Weights of a small transformer language model.
Training: a variant of Muon for these matrices, 5528 steps.
MLP neurons of a small language model. Each row is named by its layer, matrix (gate and up: input weights) and neuron, and shows model dimensions 560-751. Each number is 128 + 32 x the weight over its row's rms, rounded and kept within 0 to 255. Numbers have three digits each. A neuron's up and down rows have the sign that makes its largest values positive.
A block is one neuron, or neurons of one layer that tend to fire together. After each block is what it responds to, as a language model described it from the Wikipedia text at the highest values.

L5.gate198:177099136141069159072142193151149135157128143205181160111128115134132103098108145149143146168142103122132099121088155085109140106135114104146149140073123141108117126191157124130118143126168160136141097153098083174074109154111129060195116107115150193059130114113114109167175100127128100144139142083120091080129211153068155143088120126147153164151074108140134092174109163098088051093080119042084158100138139155123096096098136102138112154158130150155141159106071134183128153123159134098141141137105114169153152130101095152098127143131099128097136094178180125113140116106069139095
L5.up198:089160066156138119106165129127115072073132140128090134058127102102137134141171098148126079153135111126158107164082091119121047171100120120134098132113121167136102083064172148132104112200145215116114033103146147162104103103145188107101106167043101161139105139149125126101111115145142109138159109138132037119112149114123128125173221158174162122099148122173089115134081114075145109086137129136166173118116100072125128142171124117124156148074108121116133081140106159142101089169079125175110093174105117206111080157132122112118143105139067163148112139175142117155158127149105093148
L5.gate251:152122128136134207098147183168214055129116131133102164076123164228158133165140171120114113084098144156133155201178174134123026112152148095147111180116122107166133080148097147194108096097092089109157149120194152165162108175145124150122097139143069159095168111135128153153087179141104140087096112139124080157089089093125123098154121084097086076134113121098115161112090094182131156098138093107157112147148148101103087110155138131161162153169113098148124068115148103154100116106141122129119122166124145142125102095119147094069090140176098062143128188150145147092080135064202115090
L5.up251:152129111124125095117085117162180093109173123144168111161134163196107082121118135158112067125141146111155136106070058176117119047159131105133143125153125125080120183127116108162126146116183109178133142121103154185103122124101145103163106138118148121161160156138123147108144105127075067145177145151151086178093084133131120097110150146073159110119191139121088187108126145046113101121159121133128189125107117130097144153108106154159126152155146142133187101229122146114136157105169164131113124149174126139113117099109120080097128152112181128109109163129152137087136092158155069104
L5.gate276:166168089100137114183155158178104136134134145099105163082105070116094169125124172075122067178120073137101175108115142145106125088125108116088169090147143085109142098158126168182201131115100163126123122110143078141064157108127097146113123097150102085203105159157124177100165154050103151080156186082160119152163141104131135150086085128134136085147146149119209143141081101136140160117170103117131132110155071133112155064091087152154083103090195114134098129135100075165090098153128095105098131093169112166090105144088092187174093083147138125119128110131085144136085133172093073120
L5.up276:110218176168171104157163129091044116139087141168139138160111109147098114115077076179144170100120141072109152118146143103105081102137091142095096185149106125072088150145102143088123137163118147137045133097138086175110181131126091107134051119089094167105093118179145125159091154078122139157105226180136116137115147136094110051130123063095105112112094110155103112162149064187143094111121095134139105099174093161126143106146142179149120146099128105148085132123133112094141154148190119113143120138130151167167129077145170096103161140115103126083113077167114086082075144106092173082
L5.gate284:164170147157119129108080118124120103132167133129123128110115142151064164083095194158109156109149148165127144102136129117126090149167105129060158087145158095172132107162065135132088128154151142101186152177163161105139116185132191064108133144167106181165137093130159193150158133127135088130131201122187110145089158177067189067153128082104128148080082194144102127075080149147112121117079154093105107046103092163142218102143121081125162117168101122179114058217175130159133126102147180133128176125081108182122145135152165131140104102128152133180180155171115126141096102123096139107
L5.up284:117168123091124142143081123080117130181150177161097083156092155106132135101108124141153122064101176145142152140098169141100099124153069145084119090103110120098153157147128128104161104129136134156096130070142082103161112109121160142091182123114133145057103097138133165107126191108200153136156147135106166102182095134145117130146095095134128153122184093152069147098103139129140148162116148124085168205103108107158128153072124111132136159148083104158112093161083108140160094149142084090157057143121118157131154062168157103127115131177087135150129127096078102121173097100111176106
L5.gate572:175121114226120147151158082109111168107133172092139119165045102111061171092123129157089159142095170116100181144197117111185067058124156132076132136179170121109131159123166144139093141120157145145174082119169117106157105133127136149133111097142125125133157117188167098094096134149080148135091108056060108140047139175097141131164094041146173128159083127107156112125137155088124039137165105140129159085098122153085121147086136086110120116130121054074124103115098106161160178147151103116107156147072113106088063128154136144103174099133168086142157100145140158151119131118129123121
L5.up572:110144160140146044143088172132114098121130112150098201125144117138118091137124131160158125155085143155078119080119137111128134101125103112146091081161162124137103116170147093139072060121142162161118140163106161104134101186138063159065142094139125069091156204142130135096130189165100106141106106125093091111163111098084111171123136099038125109170134165141119132124093110143138097133133139172193165129119149101116117156116141165096100099107122161091147155097100126050111135102127174131092105097137073083143093142186126128104111140171158131112096117187195140100169199188147140072
L5.gate810:123154142177068169136139170101142129131102109200100082110147101102097116142098145104138145145149106138128140025187145178142088113178141108092174126119146149119044151110120120147124134117174132124164158117132137101111113157108161174122119102141163094149217125145125160103111144167099132125139175033054146142062074125173209069088126163164140141127133074160146149124127129074092143126109137157121192109152142146154154053142111103138102110078122131167167139157146144121095157120158177116097147168106103096107031134154085166112088115138110122140105136154143119039103148151116091127
L5.up810:119154159112118161124105113032133114145111116200143125103142145146123168112162137095167094184081135136122164095156081095140069148145072149134148106114086084131111164118102126124094160128108118149087095146100134124135104098096190095121102087076163114165146127140164140135089158133140101150164089079148137135136157110105164105199085186132080139124109162170136117133123114138128115165096133174130115148113101041102145125175157136159142106101110137147163094148124045118083096182119172096088184171153126132170126122129135133159192106094119148139103154127200018104095178089097179146
L5.gate1527:186121142104127157169125120090125064128166155129121082093082115152195125109118156149120088173127109109174094075152145219118173139171128087141173160126106157168147133095102137054166154159165172143169057133146086119122105120131176154097134154152091074091122179149144154136092125125150117167161106088129098137102174125132136171143109103089086141037069160119134110210143125140131140014115121095124142134041111134114163068128181148131096125175127131207117170198105138122074096124178109107123101126128109141067121103114139131167117104114060128124145143158074144106137164129112193118
L5.up1527:146128137122127129143130107095105148183061113163137152206104113117101178091177107189091126139188142113097175040146162088077083107156117157116166097087163132160108091177073142149102139142108132107115113156161149101202121098092140131149135180140064086091099107154080165104124063104137137077147112145127138112134143122162168179109110165161154136127101103154140128116125122194116104115139140118106119105115149139156094190143118128070132151185120165138118185066152111129117139144158073078174106106153117129129145145089113202156167117129107181132103129157111116109112131102141154104
L5.gate1547:044136108126136107093128135131135178122130191106140102130085088120127130168121151133154086114125135170073186103114153121122145143101070130072130131109103083138149189078088126164068159137187139138116167091182077102096133101131187164151129155133070131141161087107123138121101128187088148179090141140111132148152102138126100166066135067130162176104099164121093111151165158146128096132099129188190157133103104136153119144126111090096087075065069097085142150116089086157159117153127101111152130127120126119157139063168080135199091137071118092075109119106150175135131121056124137082
L5.up1547:101144137071145140128159105137118172133098092120198139164139107180083170164152151178111102177135071146119157131146132107137180126059120129122108116177110114148096143079156083139105140133137113152114118067120072144137105135177109159145088122106096098150132158163187096142120112168162175162150073129197149116062147134125129077048124123065111195102138095123155123107095159150156144116150105173137110169128144106187135091076120115195084137133166134126092133104103162115100175113129117137176096062182094164064137149157124143137117118137104133119148163131079197117166103126141147128
Responds to: Second year in ranges

L2.gate309:113149135115118066130091204127112100157116113174165139130095100138064147136150118062148067097137162138158145193121093121143162132134132117143195085162097144088102104096146126087161128067174143136104122113151117125133168126141194153136143122130182152127105101153181112129090103130127093161071112140100109166132135179171131117141070144163127140100164185169124105127141117131132120083109108091100129149160111041203120126144127140106109117146114115188082142103115134135136161135063150156125082088163088167151125122137094107142123125130161121114124115178134151136111154158154198141
L2.up309:091091086136133144101122098086114146080132082119154176139092154170109095104182075079096118129132167159135068088113150166131145142127105120135189122122079127191133076181215149054148067123133125157155120140108130133119142102097158126141076169054116135117139130142121083057136115082159088116125108173166092144111116134141120127116134152116135120089102122109139116201197094145109115081122086091110124134205108055128161130199080206160168126154131107162152155133133143081174117161080134099126101096131120167162084112111098151141115104165073123144107133118059216171143152142096151147
L2.gate459:070170104099114146122128069161121084135164100076199085190125087140119144119152099104070120158122108100109084163060109108088138104166093116115149096142094139190131128105122126128088089132135138136145170084136046155141074142091178167069054157095114086086185047121147126096114112094084118172154131135149100146142202123074131105146154162157064120146141130096182126141143207113128094065180163102187087117180146137164139124103116152127122147161103140122147124095161048172106162134061144136122158137109104144094134125112118148144144052144141126121130115110077103122091073215165125153
L2.up459:109114116109125143117169110148096159137120193110167102148140089136141142141186178094155081097084095147112051131134134124157124086125128159175099131122112112166191112163079090138080109175091117133157149162157090098146145127217181139159195099113163171197129064139147156098113130078142184200119177173122147094143183094123132170143110126111157111170162117137154122110111083170138083144140078147178057074096082119116127104093074080144164128080087140087132172192100150157093114168127093074172127134192121122133094106134134109074065174149109177125140121113137184088125133173122076081
L2.gate1215:111125133121081135162124147154119144133169066120112159135139118077136166081116102099115163098121107139108120122115162149097121141155162122158150161089094130134139079124142110118088135069125104186138172121149126138127142127121152082164108130164122083115161166168105150128125151140165141115159116110088138078170140101140113094122129178108146145130156090109130102149162092048107205131097129121167127083097174094136142155065170132063152075171149150180167118141160114144104176093166169146105095130130107106101084131162141136118094106077147097133121113185104117147101100080110132128
L2.up1215:154187119221161116094126128181139104136112135134077186133111057107108176096166085127125089132078109124063142097131117210140167148152165136096164113136104074146111064139088096153114141178127149190114069102039087155080138117255154145100101102166136101127152069180123142136154096101105117122036167109110096116121103127156210110111092095110168127133089172122157128190114145150122143184129115118166089138097125151106114037065121078121112172104138117126154170139125135129124163123141062130128198102126140117116068151115113169145135175105091125143149113199136133177151135134135103171
L2.gate1456:165113094175202187133139141096087122101107104097181116133147127161051066172197122145139147172114167100116116093091218121082124120107172153194137107102127178158150116131149104153071091126176143131099101054028137111144063082120178120053103098163152118060135085067084102151165086135129142191133102131133121155089117136128154149172148109133111111111166129136108112160159128172161094104139085070115128073093104130123146102125150106116120161141100150055117154083096108132118170102148145080131106150139146108066162144146163141101076197149170098193161169136161159095122135156169087093
L2.up1456:094103131109172137082138132087125129143099079111098205127172134081171110073148147080104150142113125149197128105130097150123170200154110132126161117104064103168133130084096124087174125157094122180181202163125135155156147136189133113127105182058120087138101077183140163161111116102070154127147098130104136134114153137133123094144130110123180163114135147147224153185153147129133147117101153169157107138127088145131102118142178099117119103211137116181165154129168123110115163100149191137172101130165071146132152117100159097101073069169123132124127113058111151111044095204172143082
L2.gate1564:086135110118108141135109116177115140195114101116104116136130112094109177100190112124102103202109158103102141137058137083122158112119139127112184095111061139180138067124087105103110151154150091144101129121088131116114130117124145115133104135062174140107140126079133079127140040086106118174134136167146098120084105097144129127128065149167158146075160103165119110209188132137148113128130148059113142108090122133178086114154114175132062101159141148073140156115096090070092132122117166101110086106157100156111103136107180161104122124135124113088107137135166136129073173164120126126
L2.up1564:101104163159155107105084136093073102123123087139137127100141119110140119146175070137104199162110164104093123118100158095130167102080108104155158071147113159146113053135113188104158141131210115102146122110109143160133134120098168194121118169115093099131140130081132119137097073142131093147146107133091088134005078108141176090124086122172166133107097118111153119137152142094087119149066117075163116088156091091171112083115117141162062114169188114084135183098098100064093114126099163082123063103150102100099131180091148115118101122104124085055183147084174151154139139155134121079
L2.gate1608:125161156139101202128057099058166131126166093145141169124148057110051065047119077080148131115053143112045050146135126182150139142088136072109134116122079149132102100166143051182183095183100115103092094177111165113119136108135142150141095119102141152148128109144159108152130154154120141198050144111134135114123091131181137110070136169144140132113117140178158051133192165121149126119106031147092107129161119095094128092157104157124105078109083100188091118156091139127128103031133123166156075132185102145134116179119097091206143078096110153108141126136120132128095158108164128140
L2.up1608:053141109175014171140147103113108103099187048150146148121121134158086191100116169124107042099170092125080125166127102143152125194134128088148147092155102157146085135100134089110170132170128115124092092130092132097069118085120148099133139097137198119115138137145116148190143133154137092165126134144138216130155152143177099108122150136103161085070112153152165095160156093076122152117105119107088168159145187168111107149153106163143112082140116131154124131143076152170106087130119162167179164070157137163153144126123095097127121092156079128113114098139134145107149091123143120156
L2.gate1663:121129131129165109080129147117134111139150126136136143180131080111122057093195085106160092121131159117105064131117160116119097119152146124200165103127098147176146097096116088142126139097194135109140209098112116112151159151135157091111128144097176107130145092160113119167181089102123128223105090165170097129100153192139138169144063173173163182147127109165144031150191112140175151149148120118102104117128134129141177079150069118181126108167118124151146209122142102057085134113158166157165146117148166142116130158160188094093117131147061154080146172111117140170114149106143114099
L2.up1663:106101166126153130097208112054087118092152104124140137150144073091170117124171134080147101131094149119116078109118157127123146055161094131148154153135101096152120124132135111132098154152188081123159109077129141139197150161107159130127117126101121109089140098155150159126131101093086112232105109161124102114065144145120184145124034158171133132127135062143107104169195101146163104134153102104156090081085146137159124115163089077174126112142074101139143195094116092085095154140134123153163132131153153115093129096122149053150050144113071147104169139097127091147135142178107110086
L2.gate1764:105116181128111156108138091123119126129152167137116175173130143118172089109184125107100112156111139103121128149126159141069151129163038133127179097140092124143131070108158097148103150182148080136146126128110131150082167153119145121151137144070117121171124123117094139100148155105076130181182072163144129212115072149101134114153110170105175078127133088114165139133136080176171104110161144100134115106180127156108118111119151120155066131141089119101170139101125138089113117108119135150115102118114099085191123150113199139092121073103112103096088087120097144105136086117117105153
L2.up1764:112119130107135144136047091133123065126154120120122158159156078117121136123177170117109145124101103150119107067142169159151171156143100169184108094184101118124112094111154143170095129133146163238166143134121170144127126188128133111137181125060165152171150114091151055121178153152067155160121074142167123204134127141136136078132151083136153155117095132132169096165170085104133131105132114085149091127120098134154120097137166135126091117090139118115140167140107168102146151105144155090135134132158063092098158163095153092106152113172120125136156184138148091168093124103157097103
Responds to: Segment-ending boundaries

L5.gate174:139115109090168166109178102134142137159151126159085143104147116188148128145169167125128174127147049116113160114141202191148092220158100075126140131154111139171137127048142161141076158096141163142075186154167075141121182166081079163193148141151073088127134126118131112107140112105163097153132125147117142089034101187140120133110105129141063095155144063092102097132158093146160184121155157126120150129129178102124100116135128163122111114153119148114096133121159104136059164130120078182133086099140073108077132156157097188144085183112184112115112148108123089113101156132097178116
L5.up174:136151138134158136202163112092092089178096086102064165094161090083130057140133116087175193113134078115058100128150193182136108095079213116138083201185165115130101136032073146163126125130100133126123112115126189097150146149120103082116101163111099133109186098116166103062102133133155145146148150126112194136102136101132164107099152130199073137093150157125092096156164095168155190107128120134115098106105138157159087110085134133089165109181116099127141162120101096154146096100143164137127138148116086065061155213160171096190183102133163103144119138131081157135165093052115085107
L5.gate387:119115083192118120078172130139110085140156112090096159130138123136109143098164063151106059123126150081136119128098059133091133155101137122133157131133120142175161142153117127100140151083156154175107075171155079150128163103083172162166133103124081115209136108098168083115129211153165110138067162178103130164065152159201193081152114148104082134112120118100136101098158118111151130126096145078138116122158029138129137139177091145159081086126126148164145212133144077114108184090081129093170137131163155120126127108095122113168135107123148141214133098140184132131124091127155186108
L5.up387:094152136220124153130110104127128104092198145104152116131117112154119109130080124131082103176125156226119112138173141199158115099074130129107160113120098144117161162082128109141158135128140120131120120143106091108113134138130172167101114086141168149095170166092115137106169100139154173128182185088108189121094155204095150096111110112149220127184211158101121108119142088090160169155141136128145096043140154084126116068085134071140125122137153122123160226096156129076158122097180130121120146054119169112143125147128123161091120088127133150138122122097132160118087065114148131136
L5.gate491:099169129126122159129081120145089119116162073201140164111194141130124060166122081147163105114078111111082141144165156136145108159151126125097165125153128149175192135154107111139168098124158083160088146162121076111146094134107088140112078137092132159134090124105103105165146101070135157110119121107131106115088163184136102123119110079151111097147140128091138109131079139130122092126107122062106096102165101115179081132125093157144078161114176134127074171101143113062136176130170115156096064117121154105092104089063145159142121101139159157131143112092060149084094117147107098159
L5.up491:109105097135083139103113142165118102124162113159179164111172102159111117155144081133090134084151101108105131163188119138162094179132092108149125073145077137149175145082137112085128126210176091134104113126166084139143126169088154139179124122117077109135113135125141123124080120129131133089072075126173177121047116130148090132171119189079098140180133105145186160134179181112092114130163125068155142141132125171135155109152128084155092095079094163168143149136164169148101138118160072068139106111148153167114120149130126118138111159188142095130107140078095174146124080115132061085
L5.gate738:064110161121072130150066156080123096118134092144119083159175091121110120132156110148113136125193109101135127110134160168097175163137127145151163130182105162126167119098157147111162161189155077127066080075137135161115185149094187165146144144132110139076126109143154090097094129137105089120094117110152114096016134108176132100088087153143142128147081103133134152170140119156129150116149084064175115076169123112153130130125189138119172186135092097190136157144139148111140110145108143106123162090139139137123167114125144133161109104148104113166120140114095160168088105083131149156
L5.up738:183096138100073093146184125107140126150157084077125172155158140168081129132073106137110132125114091144124147116122155150146147127123154086130174086134137233150147062147138147094133163139168082117125132120143104173134151154114149147078169175123153146124159134090148084049172100106121075183096129136104148077075115178135122144130090161184107100160082120191068102085176111156167176133175073100185137098137132152101171096170132130135122112149134163084140188108169084109111077144147099121132087138156139087077100160074139144181149100126148126145131061114102159167139078096162123144
L5.gate1000:106091118108110165170132128149170120164162118134140115107212148107099122118114110122119136066130158058065102153129166173127117140071132146098218150111135181128125097149152158053068068206191077148098075147201130077134133129135158065079175188182113114070103123081155132122128150161133080106076147168104106113031160137103152162154128149153102138119128152131117099110099157129187142120190132102156155083145165156095122103156147129148141175154089190150092135103132122104094164179092089150075093072170092094085120173109151134112152137173180138091134127110087150175159147125150111147
L5.up1000:082134201151124098072156089184117132144133143087113089107162141119119116132157089170113100131130118095067094159134145075088199144108157095138146136151107144101115083097163154105087078167132093117123154107111118130106137097130177069057093159085153116142132102126112080102055110162111074108065145158074086106118142122113134112129070175127121123132097130177146078150179096150133147110136145066136134112119120179093114141142145108120127168158138134200107172090188124060127161137136101098072065142142152134087133118087149094146106092128166088145115128096084159138120129124090111149
L5.gate1237:147102145127162128151175127185139168122126137147134156108152078128051080181140114136151106122159110114050121108123094145128175085124142145170179090162105158155163120131161126131141126194164067138105086173088104139160064150118152131158101101138069096116107140159116072135089095132150111151113125169095170146086135099138166150125098111160164095168073122142155163165154169086140107105165160150189173128127096188184108119129139117119082158091128107186110174114190081132170160122136075101090144146134128164138103133146175066136110119054191150083074152123134112142099161145133142186
L5.up1237:105122170130100069115167117125137081167164084148110118078094126114101088148132099143133064126086169100178119157110142140105188188076137158167175126134095140117129106199123152146083079112142103115088111111077089208161105145102124168105175183113107122131167134101207089129120128094147205118115149186075141135059143110087134119132110111078135172131113081122069162167148129070158087094164140121169142054097140109144089216141061158118170085103107162144149137167152158103127173119145187174195108085133144083124182143133151060150079174151113129107080137104110150162134126216142089138
L5.gate2011:118131183144060127134140158119097110124147106108138157166137111125176061157158113118140076179122068135096095148121125141170141153127087067160159158108139157154128151109176082110119098143153103200106149150072109104201207132119143165095106131132101104148129075097162129102148092149105168200084140153129116140042124155146090095157100190192108091201114143179066143106114145140141193162104118101181138098144106139142129143130145091123133144160104149102144104072138143061113133130145137106183141149120202096075171079128153110136132126103130166140093150162135141149154095123203144140
L5.up2011:128091157093140133132161104102130096117084125073073078151104097139113140111095109114157149159088082176107102145107132134122143108119091107148102106141125174137100113132117109083105145114148099118118078118170114121195199161090132180098134090075098101090166091115145090098128132083077112135090107145144100129045086117122127113130098187193134065171141153149119068165099136139084143123142062104122138080131088152189090140091120124120095113169098077084136117126184143115116071068151113063130142130125088137099131072098138115117117106150118154117046095083104140122105097085162147121
L5.gate2045:102157084136130114156111107124139105108147058174075100129157078152132115148088132130157131113156088126078101137122147110088125113093134157154120105136072120134129158128136133071154146172106161107182157126111131130223122162117130174171110124148100161092129123096154108140128144114129132129117118143137188110085138166191114156096105081087102127131087067122112180150145067164141109180168127161141106139112065175172135086143154148142183112144119152102112202106147077106104149074130167066076121119146178049105123155089152112097072081090140109197138167092078159080139115126123148100
L5.up2045:114113109165103143100115129170105116135163139134139142135135113148121113161122105122133158146104127144086111094135127084176101075110148130117154078114132103197118113139135144072154113107137154152119143146077104154196113139150141123176113076142102166049107150157102102086142168111100132120123103161145184117039170153146162104158131082097151155117078121118072152187150115123144109078160099098092177069131119109147076114166178102208192178146088159122144146072154098096055146112117115123120111142155214056060153127100155060120050133173070163152119104125079125135132089126175139096
Responds to: Item and section boundaries